python train.py --d_model=768 --norm_place="pre" --qk_norm=false --init_std_down=0.0 --warmup_steps=200
MLP neurons of a small language model. Each row is named by its layer, matrix (down: output weights) and neuron, and shows model dimensions 512-607. Each number is 128 + 32 x the weight over its row's rms, rounded and kept within 0 to 255.
A block is one neuron, or neurons of one layer that tend to fire together. After each block is what it responds to, as a language model described it from the Wikipedia text at the highest values.

L4.down150 [114 180 148  76 113 170 121 150  47  75 100 132 187 189 123 102 140  96 129 120 153 177 193 174 152 134 130 122 179  78  98 160 115 111 158 134 117 154  93 117  97 148 155 135  99 134 133 108  91  82  86  76  79 187 143 155 136 121 112 113  97 142  76 111 120 121 128 116 138  66  99  84 150 119 114  93 125 147 176 162 103 116 114  95 143  63 200 105  73  88 151 127 108 145 100 150]
L4.down652 [132 110 143  85 176 149 150  97 136 116 142 137 130 146 182 135 106 144  46 148 119 146 102 155 165 131  97 136 131 146 124 137 137 165 162 141 124 107 119  83 132 104 174 175 128 101 166 179 101 117  94 126 134 121 138  91 120 146 149 169 103 101 101 157 143 132 150 183 132 153 140 184  85 122 110 112 164  78 187 151 156 100  89  82  95 155 100 130  82 139  39 173 133 152 153 168]
L4.down1289 [148 159 138  52 116 171 131 128 127  87 126 124 171 131 157 142 117 142  92 130 158 140  81 110 135 103  88  73 103 111  93 124 150 103 180 203 187 115 113 114 134 132  68 168 100 117 164 156  93 136  97 122 138  92 172 146 158 143 118 137  78 155 110 179 137 181  90 121 151  59  97 111  88 166 169 104 132 122 124 152 175 112  29 129 152 119 117 151 152  93  34 128  65 155 116 118]
L4.down2789 [154 153 122 127 102 111 143 123 137 104 165 120 138 132 111 173 123  75 153 135  77 138 124  87 170 121 167 157 121  66 126 128 123 110  90 157 136 116 115 142 137 137 164 108 173 100 122 119 126  83 155 100  95 166 151  82 183 149 146 132 148 157 121  87 127 120 205 150 146 184 113 130 129 126 112  71 130 165 128 108 150 146 126  93 102  92 111 122 163 181 139 125 125 102 134 152]
Responds to: Prenominal adjective endings. Adjectives and participles placed between a determiner and a noun, often the final piece of a split word: legend-ary, tal-ented, ens-uing, former, only.

L3.down147 [ 85  82  96 165 148 136 138 158 175  69 160 127 119 123 150 164 122 139 157 100 181 133 135  80 188 145 143  58 139 116  71 159  95 108 110 151 134 154  74 151 112  74 135 173 128 118 172 166 133 104 105 113 167  80 170 161 121 114 184 129 148  53 110 126 168  98 122 155 135  85 169 138 118  77  85 129 118 167  60 139 141 122  84 180 108 152  97 134 110  96 120  90 103 137 156 100]
L3.down932 [100 151 160 143 104  92 122 137  88  98 147 133  78  61 137 131 132  98 162  59  46 159 121 151 128  89 181  88  96 109  81 139 124 120 116 134 153 137 112 153 133 131 103 166 132 165 102 114 135 120 119  86 127 123  75 169 210 157 194 166 103  64 116 106 167 152 113 132 132 192 133 197 161 147 140  90 146 110  54 141 121 113 120 138 147  97  98 150  81 158 163 108 162 115 124 104]
L3.down939 [ 83 153  62  90 160 139 176 135 213  92 119 108 156 136 122 142  85 128 141 133  93 138 140 119 133  85 160 128 148 107  98 134 108 103  89 123 127 132 150 134 121 103 126 143 138 129 149  81 100  99 199 142 154 110 120 220 153 206 162 137  50 107 140 123 165 123  93  88 190 156 160 116 152 168 109 127 118 147 152 137 152 110 139 146 102 106 127 130 244 131 144 146  77 118 108  91]
L3.down1722 [120 105 184 119  97  89 218 164 124 127 188  81 152  97 111 126 123 160 118  97 103 123  89 140 122 169 133 108 178 166 137 190  97 132  73  76 180 120 143 141  95 130 145 106 155 125 162  79 114  77 159  96 100 102  83 167 136 128 160 154  86 115  91 135 169 116 125 134 137  65 119  81  62 110 147 163 153 119 154 123 124 166  84 125 106 146 114 180 203 103 117 168 114 131 108 137]
L3.down1932 [124 115 138 174 131 177 101  86 127 170  98 125 186 126  90 111 148 116 190 156  89 175 108 124  94 142 112 156 137 183 134 112 123 153 146 178  87 128 132 115 209 123 144 106 149 129 117  94 138 128 196  59  36 160 166 177 135 160 121 127 122  96 146 146 120 109 111 118 146 134 134 177 172  85  97 178  95 152  84 125 121 147 129 106 158 127 123 106 136 120 151 102 163 165 111 114]
L3.down2002 [145 140 101 123 137 104 111 152 169  96  67 110 136 153  71 131 104 138 191 122 152 131  79 120  92 108 151 108 129 119  89  94 141 132 108 150  99 120  95 129 172 110 116  97 149  67 132 146 174  97 137 111 101 122 133 123 122 148 144  81 143 125 107 150 133 123 139 161 133  61  96  98  85 140 144  65 173 153 155 179 119 152 120 195 122 206 118  99 126 109  94 137  59 113 161 138]
L3.down2322 [108 117 146 158 147 110 115 124 142  99 105 104 127 135 129 142 161 149 153 128 200 114 137 110 175 100 106 162 137 151  67 135 112  83 119  98 148 120 117 106  98 159 102 171 168 144 138 190 110 115  80  99 143 156 149 106 111 182 151  96 140 105 114 155 108 108  62 150  86  88  95 155 114 149  65 151 138  47 172 121 114 182  61 118  86 201 106 139 175  63  93 170 146 165 136 120]
L3.down2357 [103 182  76 142 123 153 166 178 119 105 136 166 138 190  63 113 157 117 115 131 152 134 186 135 167 102 118 142 168 125 181  87 128  84  93  95 148  74 132 157  97  60 115 121 110  84 141 153 141 166 145 108 137 183 144 181  79 123  55 186 113 115  60 145 191 114 108  96 100  76 120 125 129  69 155 135 114 164 144 163 104 129 104 108  56  97 128 179 108 157  83 142 195 125 123 125]
Responds to: Away-game "at" marker. Fires on "at" or "@" marking away games in sports schedule tables and "Stats at" links; also scattered word pieces in other contexts.

L4.down0 [140 104 129 149 115 112 167 143 120 162 141 137 159 145 136 110 111 153 204 151 122 121 159 115  86 143  72 154 123  75 143 137 104 138  87 137  87 144  58 120 185 112 200 127  85 112  94 112 129 163 102 175 180 111 150 158 122 138 103 177 161 105 125 109 115 110 122 168 100 177 152 123 188 109  85 111 159 150 172  78 114 121 133 150 126  68  95 135  97 103 100  56 119 123 156 105]
L4.down1571 [ 44 160  96 110 129 129 147 197 101 168 157 146 124 119 123 156 130 174 111 142 132 211  91 134 119 131 142 132 165 153 133  81 138 137 109  82 146 129 110 144 114 128  96  87 135 145  99 143 141 114 161 194  89 158  85 128 166 129 162 157 131 128 122 165 135  88 145 175 153 127 178 100  69 148 162  80  41 130 108 107 138 158 139 101  99 119  56  64 151 129 135 121 178 112 148 176]
L4.down1930 [154 137 120 106 106 164  95 161 154 137  95 111 110 134 112 100  83 174 145 161  87 107 115 146 140 104 155 137 105 125 107 134 124  87 118  87 159 162  95 109 147 135 134 135  88 158  90 133 115  85 128 117  78 115  70 129 182  88  88  38 131 105  88  91 100  80 134 141  87 174 100 119 135 163 117 136 132 124 108  75 129 147 221 137 128  98 102  98 133  75 153  79 140 149  89  67]
L4.down2402 [146  94 123 144  49 145 115  77 140 136 128 144 154 149 122 157 184 146 100 113 174  78  59 151 166  91 129 142 197 131  78 125 110 159  75 129 131 100 157 115 140 113 115 130  71 133 111 106 151  86 129 211 174  39 149 172 101  91  87 158 133 123 163  75 175  80 106  96 152 119 129  86 103 147 131 129  95 100 157  85 110 186 206 165  71  96 139 164 102 144 132 116 157 124 108  77]
Responds to: "as well" completion. Mostly "well" right after "as", in both "as well as" and a sentence-final "as well"; more weakly, the second piece of other set phrases or split words, such as as such, most recently, self-sufficient.

L4.down1170 [105 151 162 187  98 134 124 150 174 143  95 114 145 128 146 152 112 158 159 123 162 142 136 108 102 103 104 112  94 136 107 118  85  99  71 195 138 149 103  77 114  96 126 120  93 159  75 146 120 151 134 104 122 155 157  79 159  92 238 192 121 120 120 123 127 143 111  94 115 139  87  77  69 109 160 229 101 121 111  54 133  79  73 154 122  99  99 196  91  70 118 132 143 136 113 116]
L4.down1707 [111 132 149 139  88 128  74 102  88  97 169 121 126 134 161 152 154  83 141 140 129 209 118  31 174 155 189 131 106 143 117 147 173 148 178 157 165 102 160  94 141 105 115 132 112 126  43  90 134 101 126 172 120 104 169 129  97  97 206 160 179 132  99 111 191 123  89  95 159  94 136  90  97 162 145 149 100 133 119 213 139 139 117 175 100 111 153 172 102 113 120 137  90 143 127 143]
L4.down2758 [161 111  83 143 129 101 121  75  86 114 136 130 152 191 148 133 176 151  71 170 103  74 127 138 143 131 117 125 167 108  92 132  96  93 122 111 107 130 148 117 150 113 146 137 125 132 125 138 152 155 121 141  67 116 145 121  87 137 115 102 136 178 122 117 135 114 149  81 176  72 106 136  35 156 102 136 104  84 106 140 112 100 123 169 156  96 148 110  82 126 133 185 150 142  72  85]
L4.down3011 [120 142 139 169 110 125  81  98 134 185 122  88  74  83 123 108 133 111 139 137 116 152 120 177  91 101 138 120 152 149 181 145 151 150 119 117 119 146 146 119 108 134 125 199 116 122 143 137 103 165 142 137 114 132  89 117  75 136 124 123 108 118  96 112  51 107 104 123 197  97 119  74 105  55 149 131 137 143 100 175 121 145 193 113  93 153  91 124 113 166  99 155 142 120 191 143]
Responds to: Word-initial letter fragments. The first one-letter piece of a rare word or surname split into subwords, especially S/s, such as S·iskel, s·auropods, m·orgue.

L5.down646 [167 115 129 151 156  93 174 159 104  95 142 137 180 142  99 133 109  85  87 158 166 169 129  96 120 126 107 106 200 108 106 152 190 146 102 164 133 133 150  73  58 140 120 109 123 120 128 107  91 158 119 141 156  79 172 159 141 145 130 123 104  98 127 140 161  87 112 152 150 113 134 113 148  79  55 118 112  77 203 106 125 125 118 161  94 100  70 124 158  38 142 129 117 111 192 141]
L5.down899 [115 132 173  93 152  73 165 172 154 129 107 137 116 135 126  79  73  62  98 176 151 133 114 149 182 168 137 138 116 158 110 101 130 183 149 141 131  99 153 141  97 160 161 193  56 174  65  97 117 115 147 144  91 154 163 138 120 164 171 109 152 102 132 182 127 156 112 165 135 108  99 179 151 147 122  83  70 174 140 117 181 111  92 138 108 122 140 122  75  96 124 147  86 109  97 100]
Responds to: Clause-opening relative words. Words that start a following clause, mostly relative or interrogative pronouns like which, that, what, often right after a comma or noun.

L5.down1448 [117 115 127 151 143 132 218 159 120 106 133 114 151  71 156 153 126 179 109 202 115 156 151 195 123  91 123 155 114  97 129  85 117 129 138 101 121 148 178 164 122 109  85 151 187 110 132 115 137 126 106 115  98 134  92 165 114  94 115 147 123 144  91  70 143 138 138 163 141 122 130 120 146 124 102  87 182 111 110  89 176 152  50  86 142 143  88 152 134 112 112 145  84  64 107 113]
L5.down2386 [ 60 149 104 147 107 120 120 110 110 136  82 129 147 134 114 179  63 121 108  89 134 152  79 118 139 139 141 152  49 137 117 108  99 163 136  92 120 142 127 136  88  93 121 106 135 202 114 130 123 145 119 129 110 146 123 158 159 154 120 154 109 154 158 159 204  72 135  68  83 195 111  93 161  66 146 155  95 188 184 110 101 143 146  72 135 123 133 116 110 142  88 132 117 195 188 124]
Responds to: Table cell separators. Cell-delimiting pipes and spaces in wiki tables, strongest right after a date in sports schedules (October 7 |); also colons in infobox-style lists and scattered prose tokens.

L5.down29 [ 68  39  78 142 140 138 108 144 124  83 178 163 152 109 157 176 165 127  58 110 138  78  76 155 124 189 131 117 185 124 113 147 128 108  93 130 149  85 138  99 126 139 113 149  67 104 141 129 164 112 132  77  92 108  48  76 135 118  93 140 109 160 127 149  84 102 168 131 172 131 148 115  72 139 145 164  78 112 149 113 119 182 135 100 170 109 130 173 164  63 135 103 116 167 119 164]
L5.down797 [166 143 122 126  75 168 100 158 166  61  86 121 130 125  86 109 171 147 120 125 154 135  58 152 157 115 168  89 142  53 111 164 117 122 135 177 164 182  77 108 157  72 118 119 128 154 141 170 135 120 101  96 145 118 147 113 153 120 111 154 128 134 188 120 134 152 149 166 190 114  89  94  97  97 129 124  98 134 140 109 148 129 210 136 163 119  80 110  92 126 107 145 140 141 161  96]
Responds to: Clause and segment boundaries. Tokens that close a unit before a new one starts: sentence-final periods and paragraph breaks before headings, table-row pipes, and "well" in "as well as".

L4.down1123 [150 154 114  99 126 102 130 179  95  89 112 109  90 140  93 139 102 115 165 135  87  79 135 102  87  92  65 119 102 110 136 150 110 133 141 132 110 149 150 157 117  99 124 125 204 177 106 128  91 132 137 156 121 132 105 126 114 159 132 155 103  76 116 149 107 111  92 137 165 145 142 153 130 174 126  93  98  91 120 150 118 165  73  97  97 112 141 142 105 133 130 115 146 136 152  98]
L4.down1140 [125  72 101 105 115  86 108 103 131 133 152  82 111  97 135 170 162 171 165  85 133 130  97 102 104  53 128 119  89 222 145  97 163 163 143 145  76  69 159 128  25 147 111 109 145 157 133 129  89  56 123  99 155 113  82  87 169  70 172  95  99 130 138 121  71 189  95 127 103 122 146 103 165 116 172  84 138 126 160 124 115  94 100 132 157 127  95 142 145 111 131 127 163 115 126  97]
L4.down1243 [142 122 119  91 205 156 140 157 169  59 127 100 152 155 138 156 133 110 128 118 130 148 143  97 123 141 141 153 161 134 132 199 147 155 185 130 109 182 104  96 165  82  64 161 130 111  65  77  72 163 145 109 124 143 155 152 125 170 110  99 109 175 144  76 180 114 128 138 147 141 164  90 159 104  99  78  71 179 123 128 149  92  96  96  62  81 242 129 177 142 153  94 145 122  94 100]
L4.down2135 [ 82  86 172 103  99 102 152 156 189 152 173 178 167 133 171 202  44 129  93 108 163 230 170 109 139 117 140  82  92 158 154  87 154  73  88 131  76 160 167  86 169 130  95 141 151 130 103 135 111 132  91 164 126 155  68 118  66 138 129 101 104 157 156 140 154 200 147 143 119  96  67 117 144  61 145 115  90 142 117 150 147 129 145 127 161  96 138 115 116 170 184 146  97 167 157 132]
Responds to: Structured stats list and table tokens. Tokens in formulaic Wikipedia data such as tables, infoboxes and stat lists, e.g. the dash starting a career-list line, "=" in "W = Wins", "|" separators, score digits.

L3.down102 [131 124 144 203 112 131 113 130 186 173 119 169 163 113  73 153 113 113 156 141 114 166 149  93 125 130 106 128 145  67 207 122 152  80 167 152 137  90 143 170 139 132 124 137 163 170  94 143 142 154  87 165 135 152 126 185  84 121 176 103 156 145 134 108  72 192  90 113 118 123 156 176 137 129 117 118 166 145 102  63 169 134  35 196 132 138 130  89 144 144 147 107  96 131 126 111]
L3.down110 [ 82 148  54 149  66  93  45  89 130 183 120 108 148 130 165 102 142 103 182 124 165 136 126 106 136 164 131 130 141 147 102  84 136  95 103 137 131  66 159 174  62 186 106 190 127 165 154 172 145 112 175  83  82 173 126 124 123 105 125 106 162 126 123 135 103 157 125 180 229 136 128 104 180 133 183 160 111  93 153 166 201 100 114  79 160 154 137 158 136 110 117 158 133 102  58 149]
L3.down527 [192  77 117 131 143 108 130 178 159 114 118 201 119 148 126  66 143 141 125 113  94 160 126 129 157 114 172 147 137 142  92 135  72 159 114 104 103  85  92 175 140 153 126 178 133 104  96 132 111 163 160 161 167  66  96 116 105 156  88 140 109 114 201 152 104 124 103 100 122  45 116 125 102 119 159 100 126 147 114 130 126 136  97 100 121 111 112 122 150 120 124 120 185 122 149  82]
L3.down1056 [121 109 115 107 116 129 143 138 161 114 140 126 103  85 114 167 162 139   5  95 132 132 134 104 194 120 143 124 106 108  82 144 109 163 140 145 131  94 108 158 115 129 132 153 141 157 170 215  93 126 116 139  78 119 136 104 168 135 151 125 105 136 156 153  98 153 156 134 151 173 158 152  14 123 125 115 117 109 127 172 178 132 104  88 124 101 107 166 112  69  24 140 123 142  92 134]
L3.down1326 [149 166 142 177 115 150 131 137 126 142 126  93 182 117 182 116  82 156 175 111  82  69 116  85 132 103 150 118 160 107 110 124 106 110  80 125 121  63 181 129 126 164 185  88 113 130 114 183 174 100 175 147 133 182 158 104  94  91 113 134 128 150 152 136 132 138 143 115 192 137 108 106 102 153 111 193 134  69 113 103 164 135 127 149 147 130 144 183 146 120 168 141 120 142 198  75]
L3.down2181 [163 111 142 191 136 121 113 177  84 158 151 145 104 116 173 128 186 139 135 145 101 117 163  34 180  76 104 162 118 126 138 158 170 112 137 133 150 122 123 110 123 119 131  93 146 104  99 111 104  73 116 120 115 152 128 154 148  70 123  66 134 130 109 151 146 112  84 122  89  88 155 116 144  90 111 159 117 110 156 134 124 168 134 103 114 117 117 188 123  67 139 203 131 147 160 134]
L3.down2339 [117 152 149  57 142 139 122 138 100 128 143 117 169 139 146 117  89 109 128  74 125  86 236 166 130  47 125 131 119  32 142 163 148 198 124  83 154 113 149 122 104 117 105 113  80  99 115 197  76 139 128  66 151 111  63 124 147 115 197 132 156 133 148  95 148  87 148  98 133 136 150 155 111 154 154  96 135 109 168 174 151 137 114  54 101 107 141 160 141  74 124  89 137  51 176 124]
L3.down2354 [177 158 139 171 128 144 135  88  76 152 108  90 166 153 124 120 149 117  64 140 157 113 228 106 183 110 148 128  69  92 108  70 193 149  95 150 130 110 107 116 142 156 170 149 177 108 142 173  78 154 119 129 178  66  98 102  93 137 121 155 111 104 132 165 137 156 134 127 142 158 161 114 148 126 151 131 116  76 118 178  79 149  92 137 142 136 151 188  99 104 147 128 125  64 191  54]
Responds to: Clause-opening wh-words. Wh-words that start an embedded clause after a verb or preposition, such as what after learn, how after study of. Weaker on who, about, with and words that open a complement.

L3.down1026 [183 166 185 122  95 133 165 157 191 167 163 121 107  86 141 103 103 158  65 183 123 149 134 137 193 161 118  94 147 143 137  91 127  80 114 119 145 175 182 118 143  97 167  87 124 143  92 166 165 140 196  64 131 176 213  86 133 114 117 134 100 161 114 150 133 115  87 126 114 154 136  69 135 138 169 128 114 131 147 100 193 103  96 158 140 174 116 168  98  94 151 148 127  91 163 137]
L3.down1727 [104 107 130 148 135 120  84 164 121  72 149  69 119 135 158 111 143 130 164 131 206 156 108 105 123  94  83 188 159 160 142 159  89 162 178 139 136 163 184  96 116 135  84 135 118 139  90 123 100 122 173 117 136  90 140  88 166 137 110 146 162 186 148 136 164 115  94 175 134  87 185 109 165 121 158  76 100 129  93  42  73 136 122 149 124 130 142 113  93 158 113 143 137 132 167 132]
L3.down1766 [139  89 165 127 127 131 122 108 111  91 171  99 125 133 150 176 140 112 147 141 183 162 132  91  96 135 118 122 173 120  79  96 151 116 135 150 134  93 111 122 127  88 145  71 136 135 113  89 122 116 126 110 121  56 146 130 130 175 140 138 114 109  94  99 109 119 138 141 130 107 135 128 128 115 190  91  87 187 102 124 152 145  69 152 103 133 164 174  71 179 166 147 185  79 125 164]
L3.down1948 [206 148 141 176 126  82  60 120 120  94 122 155 130 123 113 128 103 160 101 122 123 152 158 142 187 155 154 173 148  73 130  46 124  89 173 107 162 123 134 215 122 114 164  90 126  94 154  99  58 128 160 118 141 106 201 151 121 119 143  71 166 156 202 118 134 185 129 114  67  56 162 145 121 111 152 121 136 111 156 128 104 168 155 123 101 141 168 102 121 182 111 168  44 151 147 130]
L3.down2144 [174  63 164 109 135 140 123 158 157 121  59  84  79  98 154 102 103 136 174 165 113 107 130 119 155  67 135 153 127 149  95  99  76  68 155  68  73 118 112 163 199 102 139  80  71 158  89 107 148 134 171 137 157 125 107  80  90  67 102 165 181 145 165 212 164 153 122 112 136 137  82 167 184 122 109  65 112  69  61  34  58 106 185  95  99  90 160 108 154 184  74  71 140 178 140  98]
L3.down2149 [184 154 128 110 148 145 109 133  50 104 163 160 150 125 115 151 175 140  76  85 105  96 124 146 103 131 197 120 112 122 114 152 107 129  80 185 121 113 126 134 161 164 147 131 131 137 164 189 145 179 142 108 206 131  89 172 140 116  83 165 100  94 163  69 119  85 130 145 190 111 130 105 116  57 185 124 110 136 127 148 124 176 211 117 133 124 133 129  98 105 172 133 155 162  94 101]
L3.down2346 [ 96 128 126 153 118 144 127 153 167 146 103 154  77 171 125 156 142 149 125 167 112 141 123 177 160  80  79 148 177  92  80  96 187 123 124 148 117 159 142 152  98 101 129 164 148  48 132 152  93 118  87 141 104 108  90 171 156  94 142 179 107 145 136 148 111  35 103 159 159  75  93 156 135 143 138 164 118 157 169 139 107 108 203 133 141 191  76  42  95 132 116  96  96 157 186 101]
L3.down2964 [ 86 143 114 141 125 123  88  84  86 110 144  91  94 130 122 162 109 105  93 157 114 118 140  81 124 147 106 144 173 152 178 136 148 132 111 127 130 141 184 127 132  77 163  98 117 114 125 136 174  60 151 101 146  85 112 167 129 107 101 116  98 124 146 119 154  83 171  47 127 100 110 107  82  91 152 136 126 135 169 147 152  76 104 146 157 189 189 158 125 102 145 157 151 157 120 116]
Responds to: Mid-word continuation tokens. Fires on the piece right after a word or number has begun, most strongly the digits after a thousands comma (3,277; 4,374; $40,469), also word-initial S/s pieces (Second Sailor, sinking, socket).

L3.down413 [ 74  87 162 119 141  71  80 152  80  75  74 145 110 118 156  80 132 122 193  79 122 120  68 131 143 118 125 114  94 149 122  94 116 125 174  92 114 127 168 153 125  81 102  73 116 222 115 120 176  89  70 121 122 177 140  97 100 161 112  91 120 128 138  99 185 147  40 129  89 123 164  92 116 124 141 189 162 162 188 112  62  80  97 161 161  98  68 123 116 143 136  39 178 101 106 117]
L3.down642 [ 77 107 133 134 190 217 113 128 158 168 131 226 134 176  98 126 109  97 182 162 119 136 125 134  78 104 151 164 119  97  50 151 166 134 126  82  86 188 127 102 123 107 140 163 134  91 120 139 147 138 123 120 145 168 139 154  89 156 157 129  86 104 116 113 165 166 153 125 125 130 187 128 114 146 149 127 165 139 158  63 149 135  42 119 142 123  75  99 157 170 118 120 109  68  98 116]
L3.down1606 [160 109  74 185 150 118 163 106 137 131 106 178 166 131 148 124  55 148 136 114  71 117 158 230 126 101 138 131 150 108 111  84 123  99 137 129 193 127 121 126 151 181 122 107 138 146  92 146 189  96 104 121 116 168  81 115 132 136 173 156  77 141 139 103 129 107  83 158 102 119 161  61  90 161 158 144 177 104 136 102 200 114 141 136 109 157 125  97 122 149 129 148 150  66 118 170]
L3.down1880 [153 144 122 148 117 161 121 167 194 117  96 100 142 113 199 136 106 105 113 120  96 127 122  85  92 114 114 176  84 139 128  75 162  81 127 173  93 116 131 123 140 135 169  77 102  78 104  98 133 158 140 115 123 100 151 139 176  97 193  94  95 128 141 117 169 165 116 149 132 123 130 195 132 112 147 101 103 139 144 145 153 130 157 137  91 128 124 155 139 140 102  66 168  88 110 151]
L3.down1967 [101 143 131 141 124 105  76 136 103 111 167 107  86 129 158 115 103  97 131 185 117  96 133 122 115 145 125 145 105 163 209 130 161 171 148 151  85 124 118 154 141 115 209 163 178 150 109  91 127 105 135 116 168 159  89 151 129  88 131 194 162 135  83 139  71 140 149 165 142 139 136 151 104 103 109  90  64 140 125 133 193  71 151 137 163 188  99 143 124 150 194 154 143 151 152 141]
L3.down2033 [ 91 147 165 137 168 147 141 154 115  99 127 163 129 159 115 129 146 178  95 124  69  83  94  79 201  95 171 228 124 142  91 118 152 149 148  93 115  58 143 166 110  99 159  80 171 170 153 108 121 174 109 144  87 142  98  98 109 121 132 187  90 156 164  71  94 179 135 125  94 182 147 151 101 150  88 100 118 138  93 188 133  97 113 159 164 177 115 142 156 129 131 222 114 162 160 129]
L3.down2434 [153  77 169 163 114 134 126 193 138 122 190 159 144 130 168 110 138 211 121 136 164 124 179 145 156 119 181 132 122 162 142  97  96 162 138 103 102 135 103 122 131 129 124 153 119 133 212 113 118 137 147 141 143 133  69 133  91 103 160 135  61  86 149  72  96 153 127 105  38 143 131 145 124  81 177 156 159  87 135 186 108 179 119 162 155 126 172 213 130 152 157 136 188 190 161 103]
L3.down2519 [132 125 150 189 107 198  98 102 145 146 118 110 146  90  91 142  92 134 155  84 154 139 182 122 129 132 105  83 118 121 186 130 179 117 141 155 112 127 139 209  78  33 207  72  90 108 139 135 144 107  82  96 120 122  85  97 108 190 118  93 184 106 128 141 104 193 146 125 104 111  98 120 121 149  39 142 105 139 187 119 155 150 118  98 104  70 115 107  81 189 102 144 144 106 104  74]
Responds to: "as well" completion. Mainly the word well right after as, in "as well" and "as well as", plus such in "as such"; weaker on paragraph breaks after image captions and list dashes.

L5.down1468 [112  98 140 183  89  59 121 117  99 132 130 124  79 114 174 119 129 135 105 154  93 160 121  84 126  53 149 151 116 113 117 156 140 149 203 164 138  96 129 152 112 123 171 128 146 120 103  80  95 157 106 141 111 130 131 100 153 183  84 118  68 143 133 143 108 104 111 125 138 131 140 131 125 182  87  96 159 164 163 166 139 178  90 120 136 133 187 122  93 111 104 123  95  90  83 161]
L5.down1742 [ 73  67  47 186 127  80 142 108 131  96 142 125 129 132 152 163  95  85 130 158 149 112 126  73 114 120  91 153 170 181 187 123 203 129 113 140  79 133 130 109  69 117 121 138 145 167 129 194 127 167  92 120 124  95 130 135 148  96 116 139 114  95 133 122 130 142 132  87  99 143 123  77 112  57 126  90  62 100  82 120  99  96 100 147 122 177 148 133  76 116 131 174 112 138 173 140]
Responds to: Capital S word-start. Fires on a capital S (sometimes R) that begins a proper name or word, mostly first names and place names, e.g. Sense, Sint, Sasha, Sérgio.